From a checkpoint of a small transformer trained on Wikipedia.
Size: width 384, 12 heads of 32 (4 for keys and values).
Architecture: RMSNorm before each block, no biases in attention or MLP, untied embeddings.
Training: a variant of Adam for these matrices, 500M tokens, 3811 steps.
MLP neurons of a small language model. Each row is named by its layer, matrix (gate and up: input weights) and neuron, and shows model dimensions 0-127. Each number is 500 + 50 x the weight over its row's rms, rounded and kept within 0 to 999. Numbers have three digits each. A neuron's up and down rows have the sign that makes its largest values positive.
A block is one neuron, or neurons of one layer that tend to fire together. After each block is what it responds to, as a language model described it from the Wikipedia text at the highest values.

L5.gate239:507415468381443525515481558453539535527475491537547579473478404553454535593523509497466437459515478433560525499489506568575471549546546525504588482497529461525476491471519492548537416445494451417551498515528538498561551494471438496516408511542361487411570470558536537437547490506544607577559555449384551521424490517522531491453523390458520573531549547472540620496542491417392520456490
L5.up239:568474543513536490530431508539583579500566539461591543523430442523425478545514529419488506496414438372518475421467450457474516521453498503544440456514526466488515539532534438471559550423474521513471519452400547458457602455529560430541510520587479577496564588538412547466571480576514591555528572491530432537529428499520613500494530529460532469576548549532529517538515494503548484406548
L5.gate249:452434494484502394447503531582476537469488508532586417520467502596581461473512502461426543464374459431550513520490453522543495458515542490466554418425441539555478480491459495567478531500461583490451487551475625624524553440522461487482536529460431463510523482524467492449409481527450427454522416443382449538450581537502504501448552425476554456516471463452496434499451501525511500508456
L5.up249:474436503492484496514521531442534557483494423517483512458503541586552497554542463510505503480472516485550554422477481431502564459461554476461523427462507492612486425440623455492456532526449493439506424503498516595594561467451579453506489472402480502545560459443552548460534512469515458533494443486473521545390584407507529525488487514447510499540522534457499514473434624471485399422582
L5.gate381:500425437569492458533504436455501462469578574469447507536436535505491536460463522521522533586529494473527476488461511440525422490542526540541487507438495451551481568508576565497426495478371384620419467551383405402521364437453546457492528591516531503503523457424465574587542497481484492418502409563533451530443589517550489482602524482565486547513513482482474572508533498465447477428446
L5.up381:491520423554505469500580505451441445582493591541541506559418488488412489507541504486508558524526416472497461454475486523462502507528568450552574543416559459557487462411518566521448566510478428511443444547531467474477475490568563463444423574593552571556506436525468608522483505483444518501535529563584434543476554451519541429548553509580459454550516509411440534546566566457574572543484
L5.gate752:580529452584512460494548554442471546608535481534598583442509476418461464549453444518598484534548509477524486381598520515461464396522522483417555526562565485511445502501572355511499617424476564454570510500504480498481523522537525394430505526541529493547556444471487524495489404479504458540467560539607447501491474559577477457540515594449493533513471513543479447524488474513458489517502
L5.up752:437458538458535544517554459494577537462571538538581572564504534524611468438411531472553513465507431566541403408540448492468487428475526489392478536514401498494580467418597511457588448499504522447482497540470525383550509496534535525514491495489512456492541471538446478547508407537540422537469559556538526536502419514511462558513587483470529529585535473563532515459461471412474496436525
Responds to: Mostly the token "He", either the pronoun opening a biography or plot sentence or the start of Heart, Hearts, Hector; also word-opening pieces like con, j, stat, and place nouns like station, District, city.

L11.gate47:473414515500576523465553516532508558457567515570520506467502479467468571611551437565447428503548400633520424409557462465455577445409538455506510484528517514461513579508563550478497516541497513492428488492505440477404640481516477527423535439467504478541479511484475430505434436540503445598469447594543558534436431474537504513576492492555462535525555511416462389574511505495522536497537
L11.up47:449460542510520497572619580452526488512419429404538573541498583538439613545510461431505522450551521563585540452481459517441553494417518469371491377605546526408464530411509460484531443505446489423452459399511517548467565489622466516469583484471443446433535447498434505571526413524529566507535520557565522505498470530529520498462513475523544480489490441473582413499530513559467534482499
L11.gate172:444413503494531491454427516504542571468506488579537455485391500541417566569533522433552420452475490530452521454583454405556516477469518448499541439562539540542530441444459497449480422482518490540403476517501482525488544482342492553474434471482528450499531433513443415469479531538534432572527538480434517525484492491462448560643550527507480548416484431460472523423457514493534483531523
L11.up172:543493486561439470533474506600475530504499520460577539437575477474487472409425505575528485588525488401517364499519490643389471465486513533498473571497495543465571522549618517509528621515473581426487565507457568488484496491581507500562457520596514530440447453414521498476444398519422480530373506582513490491490444455523581480380544448488510471461513503432441497467529487452504584485394
L11.gate220:513532508495515450481612438582555494561523534547526606402468384538482581515570558468540420458490470427544399492550489585464562516510441486568556482499462459565514424454527483517475409392516506486423519491500432536408546446500525560547493391487519518447501441498547429526474437560509482581447492536502461508494502376470427421497541594503493561494578527484502492465476452517484475525446
L11.up220:459488504536445460416561481488548511492492567555595610426546419554507613519529453494478436534487479425525409479515440636527483477456528488466463479478484595526552393527517499505491442403513589512445524490532502478480622568439489586521462463433497378494489473496607439573637374548545440572435543547539444397482492475539496451498543484513574572512559509497528507499444377503476458486398
L11.gate225:505508470523595591493509546557563484490538512492547496416449430414579474470497540409469429477460452472441460411513428484421503404439505538423534558490408513421474536573522656448469461594565445517486494477500542478427518528534573406518445581370501556528463444513449375521611411516531467441514560480573597487470440387528467493490589517439514503498594480453558446539475456495480496553384
L11.up225:550519587505467448520549480480573523484507479469546490545497445497451578537523584505527457466496487507387447520559429532501433497561523443470615491571458566575476473545530559569516427562545497504504470499560572511521450516475558571497421427477520550468578523596538501483484552423451553452382436567513473476503447442499461562516517488461542500563495491527548471516476505438468569479508
L11.gate228:504428527529543429469460511516513539578534589490478528489470510461518533498548501421436433447456469445435521478575461493481559435516446475397525382567516539366401561442508508590446461549445577514468582425477489399458532520628582518436541449516426546491505476553480527555531483581517441572444532509492520466438494421391519412500563522531541501468550584526593500529523479466554550525440
L11.up228:533469427362524534538521522486439504484526427470462491484404496457505482461578483479559429505473505516570376436447426410502460527518502605485517544501449530509445498451588583475486404505463445474514553479524469453445475508471432514504508542542427452468497530544455510444423479543561582476506554445487497540523564489422375439408458511465560417491458551478443535492399482470414430473541
L11.gate277:525551511421533457464508546559458532459501524538477571476481521498528459490564514435516391453470474446576482488532476465555550454436494474405530407499496604564495587473541494476506363531507457471558453481547501361515468497411483396514504518418557486449512491512480441506562492556513534506483559474479550552525487411550518416476584441530468533373560439539611498448500481530522552589523
L11.up277:480455454564499470527400559549469476450518563509479526422574457506505475414506403555575502501484540458545510584490524532489495438455525470463563531545438493511546525531460539550496584540505524495498675413408539559469487424507494579460563485575386506494477460436549527583511494542483498558551666516471567465516500483468467456492479465581580550536544426580456474538499526501425458473428
L11.gate351:395521419532544393438574511526446523545513500527492536498471474518489447560536494437487429441526431515538420478468468514564565411479505508505518508548598488460460581470561551526523397436527384477453340375550465494477531451532468613411452446407478524520403492467500473540515443430507479503514476505491596546506524470436512492456524508561480519450587470567580516482436505564516569479407
L11.up351:442470531431432530571543580617601515500516506548485522524583464430564520483458551589446483502476399498530491450535408599478563408458511529469468420549565570588544486442546471455457463469521378451513432437541471401422586542520499546502457483407494576509481468586478504462504556503546514601523564484521473574574482553384501464512476432518467550449530456392545494516420452481436548543512
L11.gate362:580493406391478533446495600610535509459580507536552450425441506494528484465592495451524452444412510461440490468525480456489562457381485413534571468504454535526374456442504523454525428439543438512431501533470418409478542486482527502536423398491546518493457396470442489520522504561466388509527503448524567548505506421523524437511451523466556557551527506427543574514468499540541488546483
L11.up362:454473496556416436447436488572555543532450506482536578537569564481582585532478530522441469486604553509519445433570548534410483493473468514445534501485485501508479457488485438408509434582450522501427557490605464503475503448558479521557444503536545503538427522580478559551545479558523461585481387492520452439513440518626478426527507445445452534540475508463487448536418431357505504537557
L11.gate388:537643413400445490405553445507547542497483538513464526488476505411514509505413549485511489421462482468545443554485414507504541426427574583518565459426584441518557570616532546427552514437467506504478424491517495434479481478489584446494501456587440445522499511539421506583599461573496451484456587468569503498573517381524504460444515533495512532548502438479500526389484489521431470528486
L11.up388:473444480531521576573410444523435514514526534462566532493448492489550422487546482486501512492560462456422437541523512449525476547436537483529563428586535547484429384445473519522499534517529515568453593559490420536492530514542453568481407456470485534473496546501458475597440514481555475500455568458621520456482458527464595507519590519478489461377501522502487528547471492535573473467453
L11.gate446:548537516506562453468541498494515558479419597529570547566542397465545506458432586594425477425542447483475482501577537415412522478485502468472548564529558437436434516423520556530456554435572480484412443450490507511493489528536508467535526568480510565548447413540512464630538462512461466481483506497550503471513471584552557445523521467379418552525504447433480423498437510469515588506450
L11.up446:508432422528499511543468513514545508593490523394502463473484522464517429455507478413516521549511461427526483481519458530430584469401531598511591558504513519422516469482496500435444486567493563451501524532454579395465559514577489521602473511538534473458474457549501465494568469571537501511499490432565445534517396565425565517563486489514456521482519466436516494541444490447433512475478
L11.gate454:514497511508570515483564429490523460535529454508474475518423575617547482583540560506504545498529511465561497493470520545480564457440370415398514501509598441506430558513581474527501496544552492416576461540413498566488541538493458468543506468495481545503441487519578427496538483512456494542521562431569451500477503430487519501522613528570494493421523604439522505531498527433557443524433
L11.up454:414467462446452523486556467494538517548435504466442542574479585528407471511512479402544436491496526452504465512528368461493487578481489553451495468449472569372466525528550440529478387522494490474513479459537441491464471483576510513574495506456532521488580562605450532557663442532569484526452561426504526489532476460429516433455535417515554469420488519593551551506543507619464571510465
L11.gate508:477490416477568531465533468558590448533515581528506492442401507509499544536499511416479415463493509511558422442582431503446589442418509483479554496502499486498475535481450503422507509444467469495553525470519545382447574423536535501634463357515534543577354422501451431580517361616512469586501504478508547513409512420431547524545594540524488546440566508512471544424446596577565472516436
L11.up508:436467522506423557533480479482536520518547465548581550578560524461477454535427574562537544544499624422565468547440460538575434517470560444565462447480561459515444456576521454482480540479532507500549456554429523519414532540490587435498585579542471471493579541546475524443598586552559460541455608534494494527438539476516558427513455414479536542583451460513579519475494402456480485515472
L11.gate629:450489553493457520531495543590597482488560514611551543436460424570529524557457459445488447513506509426462524434541481523491561447397500525467572495484535522480477560504514519567489513448555430523422446511457463489434503478498616573526460404474465506451520485529513453463518498494406493446460522610466524588541421469490495538545575420525468485434522510540517568483402487482467630549466
L11.up629:504485493472505499512538535565476407501529502455390514526499443503528449481510494459524511524471539477561539451529490514529492553535561431514476557448581521470435463413445518459493466564476604453479428541494544491542548503433484512461468514501560511572489483524523433437591473503447546489511556538517473544577533507548486498555573523490589431516345503531515463461565568506442457487528
L11.gate724:497403580380529468590517498554421508513595541507518487505425515570531498463567442460508464474494495481564446544646469455494552455465512451442528430517533521482461475507538431580535488518446454523479501363520407551505448474467551460471486492515440492439575506509441400500479473557605515511469456532532531473461557458514454511421510544446559457485537557423440414554527481430589554551471
L11.up724:455456449526570456559472460532549458548490665483534493462529503475495477456451497471504530565484485486486423507518472462486518408403462540474526471466519452396398514452558556517562481460558484500446495435463473449503575548533535529427493361533587486580527565494402432505540409419604425531491562501458468506521561439473515389542561443554517555438516491467466559529444525498438435477435
L11.gate762:495429537392476466507573460590576492493472512538513548536455450526577523562565525437495422437458421427522404437606451551534532474476457456505525425489495562493393489439615498508443501508588568475442541499572475356474551415461505566545518434486474491570482424512529415451536479465502517542555509469469567468387457490450497478488483520568478500450585523441532513514396470565560557510439
L11.up762:531492578435520481502620590558525584487531547580515509582515492520608570510467535500551483453464471468502447483567455544545439564473518387440557424497462486572423481493509439424483481487601543437462607529601455501426561523465452487543520468449403509566385493530468493516491417570585532476510580433505412449412503572619534410588472535504443564454548534392539427462427444470512462483479
L11.gate767:515519464448652527572502538477564447516541530592578578530509508509517419524507552465535422394501490516557512417513388422544573388440515480500496453578486552457523561375523548490446482513494599413428448517531496430506484463499416406495479404491518525527371457550449466510485431555510501552469488474443555504413432475443423446507518499559501553472522521423556491484424496481544496551466
L11.up767:502503480526499499505445527463611452442529468582469507584468525472469479625515486472543480410455531430510490434557450408560593422427500455436515512493511612516460552469533575467440483425547469448438494517557409511512434537405386438517475414482515506573453484526509494422525464474577577481545507448398574518542554484545426484549627470581529578519570574485561493512469489458598557490441
Responds to: Tokens in sports articles, mostly table cells and headers right after a pipe, such as Chinese Taipei, High rebounds, and Nation, or results and tier.

L13.gate34:551540491427460529421574618527474534496493535568471529505440410532472581518507516598544484506564441537453536486575531495507456489586538458534555543450575388593502549542528429368487516461512492502513492518429515548487409470468459511542522464532514555504511425468531555564385512539444568454535367473497581489488475489532504497473527586480520440556542459493460445518449474399497519551617
L13.up34:431460531398507553436470430504461525441532610474512540464552435400441506518383511473431477528471471427579388446527545512450473480440447520493382445483579430565508470447562401507549443393463574465472555483448483592462497494410555491424464399480443499470499522504543526479495418489481450514435468520513444490596480540408489579505552554493557578536526523514559471436483515585586474498472
Responds to: Common nouns completing a noun phrase, mostly right after "the" (area, city, game), plus pronouns like it and he.

L13.gate43:506454531504591411561465480588528507612472556545558526438416515559543591569475497484493456491405443449537372443536411553467621463430517455479508491519589468473494530492483482452465452423566429526494562540480476448438584391489506415521465473422505615511501499469387396551558416537498431508444535410448560424541493529508494450499549542515466577502507461515483473496473470529553502587485
L13.up43:523437466443482439464578462476484513469496537464514559541517526492524553452606507530471504482530543451597561593473505571605441558475462581472452495403484520461494478509519417431420474469550551537464564417570561437474489429497484532545449495589433419622513550489505484532534459521456509623425559430398484492539585449546542564507560399482542502499503498455542508522523558456451535567589
Responds to: Rank and level words in sports career and league text, above all "top" (top tier, top scorer), also "second", "first", "All"-Star, youth.

L11.gate134:515494583498517496475507472449462462473497405447477514498472378549416494650412531536468504474461371487501465402508517552548564470503450494586604494488502409582516453571547439445451489424581465528487458453508512557487457490502537511421511545532459570494537446432463518565478605536516522521494444502558559574471549588577459481489395514481386497586489550439379393515541534494516515517571
L11.up134:540493476519513413510440487485487444518534490553566444477535517477464540533461467501415559539519440527539502452531576535498496508420534497512548465484535549514555397612464536512487515455500427424568449601415440583567564457455557505498444600460527467546455442402564456573424507446491380578567463458552417472550488496506556474520481615504568510529548450491463490496473474385386415464452
L11.gate170:451419561521513546406475541489526465531623475517447520535449434544515533549557529457536481493568502557472517460525531450552552515468417490408384558575512545454471441406468472569566638563508513525432460302480502485504503493476461570466486565504433545464508467422530460419413560549483400424522467610555576580543461545532482487421541540592549516421454433462419569444498484516485490491570
L11.up170:488525453477433488420514552444486486404485479555496434455509492512554495468537453558465554472538503649482543583526519508584482572549453528487448540468444569576527497545490463575415568503484562466590523420419422553469440513461456527492515511461513509547481543483495503499411561542464556530592498507503494546555495631532475538462401542539584489591498552457507481472534520449527479420549
L11.gate255:554480529469408549354545529489506412414460512437460505485489462567458561521538561549519491429526472537518507523537476469506566457595371540485466503484454538560494465488482422527522561592524359476484491532484454455508478459491512466470513520510445525524522451512465518560422520553464569455580441439446478477495381426541520508624461514413400520492490465435473534483425514433527534492557
L11.up255:422433433565420642506550407411506391434551560463389468479458446493460539485467463503531503510547461489502428520494531478492526484519416509456407571459557453585523515496524492463385507560461405405509510480462505445578527540505460499540448548413416538554504502463505495557486452490380591440529465525436493442514398443461429543539576491433497464524490494475446475569525420509504514543518
L11.gate257:519447516522486466505530603536501495534407503454524520558388502546482502526566515573521477436543516447482550498522467433465476543670441450410472535510483500597517484468563329467435461502499490441574482473510549470465394508522581536418608458495480458509512463531501510506414542643530448570423542468509504534474530490519456543484385560458415503538467486516482480506461602476488507485636
L11.up257:521416403529512476553567618558491575538486466491496536521455516528495437595472555485453509442562527519554579587473480411510496576608432465431524476516482431494469505508397451499517467536465547514572462496482473559535555478444539492458471569465508514613511388503490481505546619550518562520541492596519541521535496491396372544489497559498518507558428539504476493466524613484451441449580
L11.gate319:500502494440515459396501512537529518501580450505544556488433443459514499494455554546497452506511482519449506496533454467545514503591406507533623448531529454479405463458526445556454480462518520477574485431503549605437462527487555449523540479479563531477467480475425479475511495513461580477499439468498557594512470421460467461484453515533521554543491587464464478457511511599557532579537
L11.up319:542438461469542458481536569456512517493531423494576535511501441424461455573477570535513437490547487494507554500510528484466464475605378574446560524525496509424368391491520441560491555484471526521590523489507537550516456527514554467485560524505581506526464487443413487519541532538549499490555445577541516482569426495477452403514467575483478552597424563418504501468513570540496517563493
L11.gate353:543532464436399480506547488494450453425454535551537438533553497464441486456566462568540457473397388477394448442550527500558508518506501349477528573574493494568523503557481400415504489497513441535439408548478402474477437465561586548451521528489548452437509481446441509509475455574514460469414477482508571626492579492473458531536428614480433547555494465469501450523468523537443488472522
L11.up353:555426404562518447473531604547479450450505537478513477482430530479445483481535456507547496428460451485471502503494512482487505586544512432446510612468483429470566505581443528501486546565470564581407528451579481468541419474511425568518473516541400398468460490508494471474469535560528481476427538539521493555436480564529566501531435532496503551482586470458420528539441473435478551479585
L11.gate382:529524525494433441407571613432472385454531482530488500465475458444487535486597495570529462487510481493402530566556438521489441554533476418512449555476605493611471519541505433536486477537435446529524457498549472439577490496473484581469532442525465500517473541503587514498410468558487606580455372414452547524474530432484443487483418489568437468586449556454541484464472521445638547488507
L11.up382:509463506430503537442525519547504444427451487534487521489471516508472473499479642504436497539474484526506522470466474525482457513535532524431445525546554478489413463550559500577442502455497498487529501494451385519383414535505478394468435409493430513480528479565503533600450496516566487569516531486527445488483456483493552480487571560470444524632526562535448510541417520469524489478448
L11.gate414:518564446493415516414543506480418451459431558548490558526470479518418506636532458516496473538503486611425558525541399400641448558535408427492530548586550468625493539507475491497506363506491452581560412470618443461436509527367544505567393496478457571525421453469473459534489556472531513616574527490464569538551556535467544530524485530487463437528479474522428453529476586505498474464601
L11.up414:585478498510498471478438477497439540555432489366487417510506575459519545455545440566515529553466506422444480544472626545474457491446519491468590507505459482440460562540513538495593577545540509431494535470402528547618422492567484521473484454474555489536536518508554486559571416543409485438497512429455434594439424541441505560440538457416494519547495510525455488523592588501547474470489
L11.gate495:501445549527576470467524597509382482572497480468472616449531561494498468531553439352564406461559506504523537515595517552500494567492583548473435452590590543528537480457450520479550496535428480449506500533556423513441503498541503441492503491461444561464499458465437511468433537608460522577413451529407465565458451414396523503502433486551584452531562459508479565577478553514566554636603
L11.up495:438465545588466541460566398445461544528420541472479452559488531488509435433491460494491474523503536545532501606513400502499520504459564476512391508489520534536487392484514469387550554534417480476401500492424524466493498525474598575584521537466503548386467527586524500562508555586509512544471515435498407547505474532398641471473509506447415545513457451523507501429573533449542408459535
L11.gate518:523526436436428487438528529499477429433542516531441569477405441460420491545464465441546496564397487535457519465490457455509513438539460577589514538447510469512564489577439549502640574535442489523506522571470515591405567518497510468489534447485551484458484538431528488492520534463535496544480466547614431575487532482476482444515530650377506487509491488436470463526452585428543433527518
L11.up518:504490465511508554592418507556445421507516468430501513578562528452519408506426494491518443483512479502578474446465482376474526572525517564480537509452519544423488480577551510462474490474481503497486522482487528481495519514506464459566466419442664464437566517461504573509556523481458454497553483534506549488532584516521497443476557497573467489470474549548548518462504443580494487466536
L11.gate528:604512484406463500493542556472516431478426525466462452520454423540437520515544562558494474508496443517469589458582416503593512603517446515530525536480536550560455495463487447558418504482529387464573460402535460476458452475477527504555489601411550552511457484545514548582539513571510500517530542497552588557571481496446507469418434440486406447518425491547480564500433514483470548542577
L11.up528:574454556396557546448446528452448511544595526413470452594481513530550477487539522473543536471508510553446547497553575557584484471497501479488493536527505529573539537527536506524466480485483444506467486435404543492467445427556537445492459524484505500414380573514443551539525468455495517513461450570570437501524483533423439539394561422503490475569486503568407415466580512508563490526513
L11.gate566:573491438476436564525472568541496467352467519496422499473501449462516596524468449544502476497460519548537577419517505458589444532524497460544517497418450505638472552534528402459503497519502534550423523549501551481402561426468518489458508478476464505404561489465457505463497452541450515467481448477497527499518640471526483499547448432409472461570539470388532488423582540463500497485555
L11.up566:454477498535507498447454422482493493508486462570563580463481455404493420505495428487526459469538433604478547510590484506525490564545546475515504504479419512508502505455487443518448579557524511460524603464492512546482448416433426544432495461578406476503484548552503491448495532496448484449534485534525508550564467449451433473510510535496533488535479517455474398490583476560571500470598
L11.gate567:580502517548508522397500560554481525554446472508460634564485471562509517608540535485518474526552489454408525404544553503593451593466443457541518564556545565554565515492478467521559527440572463405499419458625491511504444490409480494496598530507463513496504504514549519468501491500490529427453446454472530469468511537483541511466406493446469595441512536534425468448496517394506533436479
L11.up567:439483527495539501571466479443452513496491489495580630493418511527517417530545462540495489406573439470482531397514471439399522511501466495547472482575427497447420491530591466524551453469599431420567484550560504380529472555447456478520554561553528421495546486561515569432536473557509559474508579589570529490457498494509471540488467485478459482549458508555520474482492504439466455571590
L11.gate615:398441495483487462461534598484474534570569476529543486470512470516454533548545487451538429434501438455449576502555511503445521494518403495524462347542508543503632495506442411551518488551544525463500416418446490456421495464524458465489583462575448492422508486484497487487492575542432558539492496488493450572431436534481444517534392433421531553478526559458494563607481505492537572517548
L11.up615:498479477576574556479577585482463549511527484472455535546489374526475482463592442491429505426494476556502477400583528466543485450543499399477504480426507506441476539505415507510474449505487411483485571520590496536548464508548513416455556535425527518463460507563435538515434492501440523478463487496498468537431507566476568453634450514456564464525572502488505464508442508504403430425560
L11.gate643:523549423526498566521488505545404536476506516548553496450583449423392545489448554542503469507556487479459451494534511474504466429466588518583490524549587431525469533561509546477484573437541475415481508524486524513381554471478589517448521460494607542497447527462421468512468459519517413479542581611558419564490476421541448471439533536438502583517461455519431485408474557447447485573473
L11.up643:457536504501544415464476494495505490491561532592476443474513472499533485416623543505488556454526489571524459462552419498458576428444469503634500505572458500531463548508460480562412469476556446538553517511533433539551498517619487395512502528457497594418475509479561528467432553521506441543548415381528537444505525443508467516500449555433493562587377476436525433582580395583394502476568
L11.gate737:576473493584555510468512538495406527474527516530408567458411448577483498516536458568570514433487507544515528495578536456550467540550476470597454478639525507445495634492503469473535475515513422472466538439524499436471418530525467459479518516554492476451521524524513445505445574536405573432461494530533547595553554435497452414555496565488512505534490563497503458437509596536440500533565
L11.up737:507469445518475535486495545417459427406446537474415563545486545500522544514551465478497460509491518583501559448515512519534435547553482455585444552471571490510546515532451467457589552523592391430480586478529456530532496566474486558515556550500506515488543550542558491482450547506435546497420510552543496488448496467487425441565522512465447535526516530482559584472511547549458465418584
Responds to: Sentence-initial subject pronouns (They, He, It) that refer back to the previous sentence's topic, plus word-initial "he" pieces (Hebrews, Height, heating).

L5.gate214:482501380568522459450500480519452448465510558504539443399439503551453473474547564479484447559565463428571522555459435438480372506516511604562387538484408540515528474478484492460487410583527497520557556520537531469467595549560526534481463576461471540444517488532497501487496474512514531530519580535471471615619475529516554425539490516534464523527470502518522552484461565509494369484447
L5.up214:503588464535464615536464564515436443448485524625554536462477422407472574487452568544457519541568457444532545474501499407472423526472481566514436558471540514584599422547456394507486453558554423521472452480488576560426560510480561465425529563511550569468542538455508405445458436552479473435535485494479458563565563465463549519523455564532464457557453537479455490564501560528571393449570
L5.gate234:470413507471472514573392509482489469523529458478541532507569568387512536525563495481522501468455526530426510542561566510513462573546508468447583549504433548402594468533423475529555573609476516496551423505500537546489399502512498485623512451411526547556542548415531556512508592551470465465490453612513479521526470579466476406548501507500547461498537548430509541495517444535498511527481
L5.up234:530446498504441480564446539525398565449484488534575495567410570430469498529551528490504468432438419474386445494601526505406507449516489444494497524554568505431531442520511372471402605583544523433441507570476519515479451534462464448500486463464524512602458523495420448502509496429450436539555526495439517558452495386549511437496491531561435553443535518449495509523482527518546460507471
L5.gate428:480445576520479581569418495482637465519608510560443596548518594554453561446604491432483485573520455543488512473561534514440545532538413475518492510447583513629511464509489497564510507566491491490487514527581547520408487468571539547598424431489514445440464554469474470457543559482490500582490530437440508458525458476462510477421507580515494483460452465473534392493445482494530501645522
L5.up428:596542562566529431454511550477443529542463529459621533608474536497535530499488503453581528426511459545548477532458558448470498508507450618438527504506542470476502483519509495536547495532471436561517521460475480570449509582530473594583456484561517485500502489457483599629518434530545508517458447434526525444437541523484478527426515485539512493567483479537526493587457435431422584580562
L5.gate516:444424507576477460471499519556493485448540525479529471520563522448481532489473504507448480425575510505490521531520507493442469479532528526532518515438489585532570599438509442493504584472444533504534574431612585542462497438405474541515577409432417503435444485450521397427528484500517619496446491553457526549431568573511463446454399519475553447564482453531483482590512437519549593484495
L5.up516:510447550386524417509542455444492475527562473531514476467505548474411425439601496475453536460495443527405504506457514448497531403437516550462491536490500524487605483509497421480546494492411504460467529579399445552531531427480437462460442461359475369606475515587510588528552404492442506472516551500611519496514485509542537494460504601436542423520436425411495446546461555487498489466443
Responds to: Split-off first pieces of words, above all "le" in least, learning, leaving and "D" in Dallas, Downs, plus the whole word "football".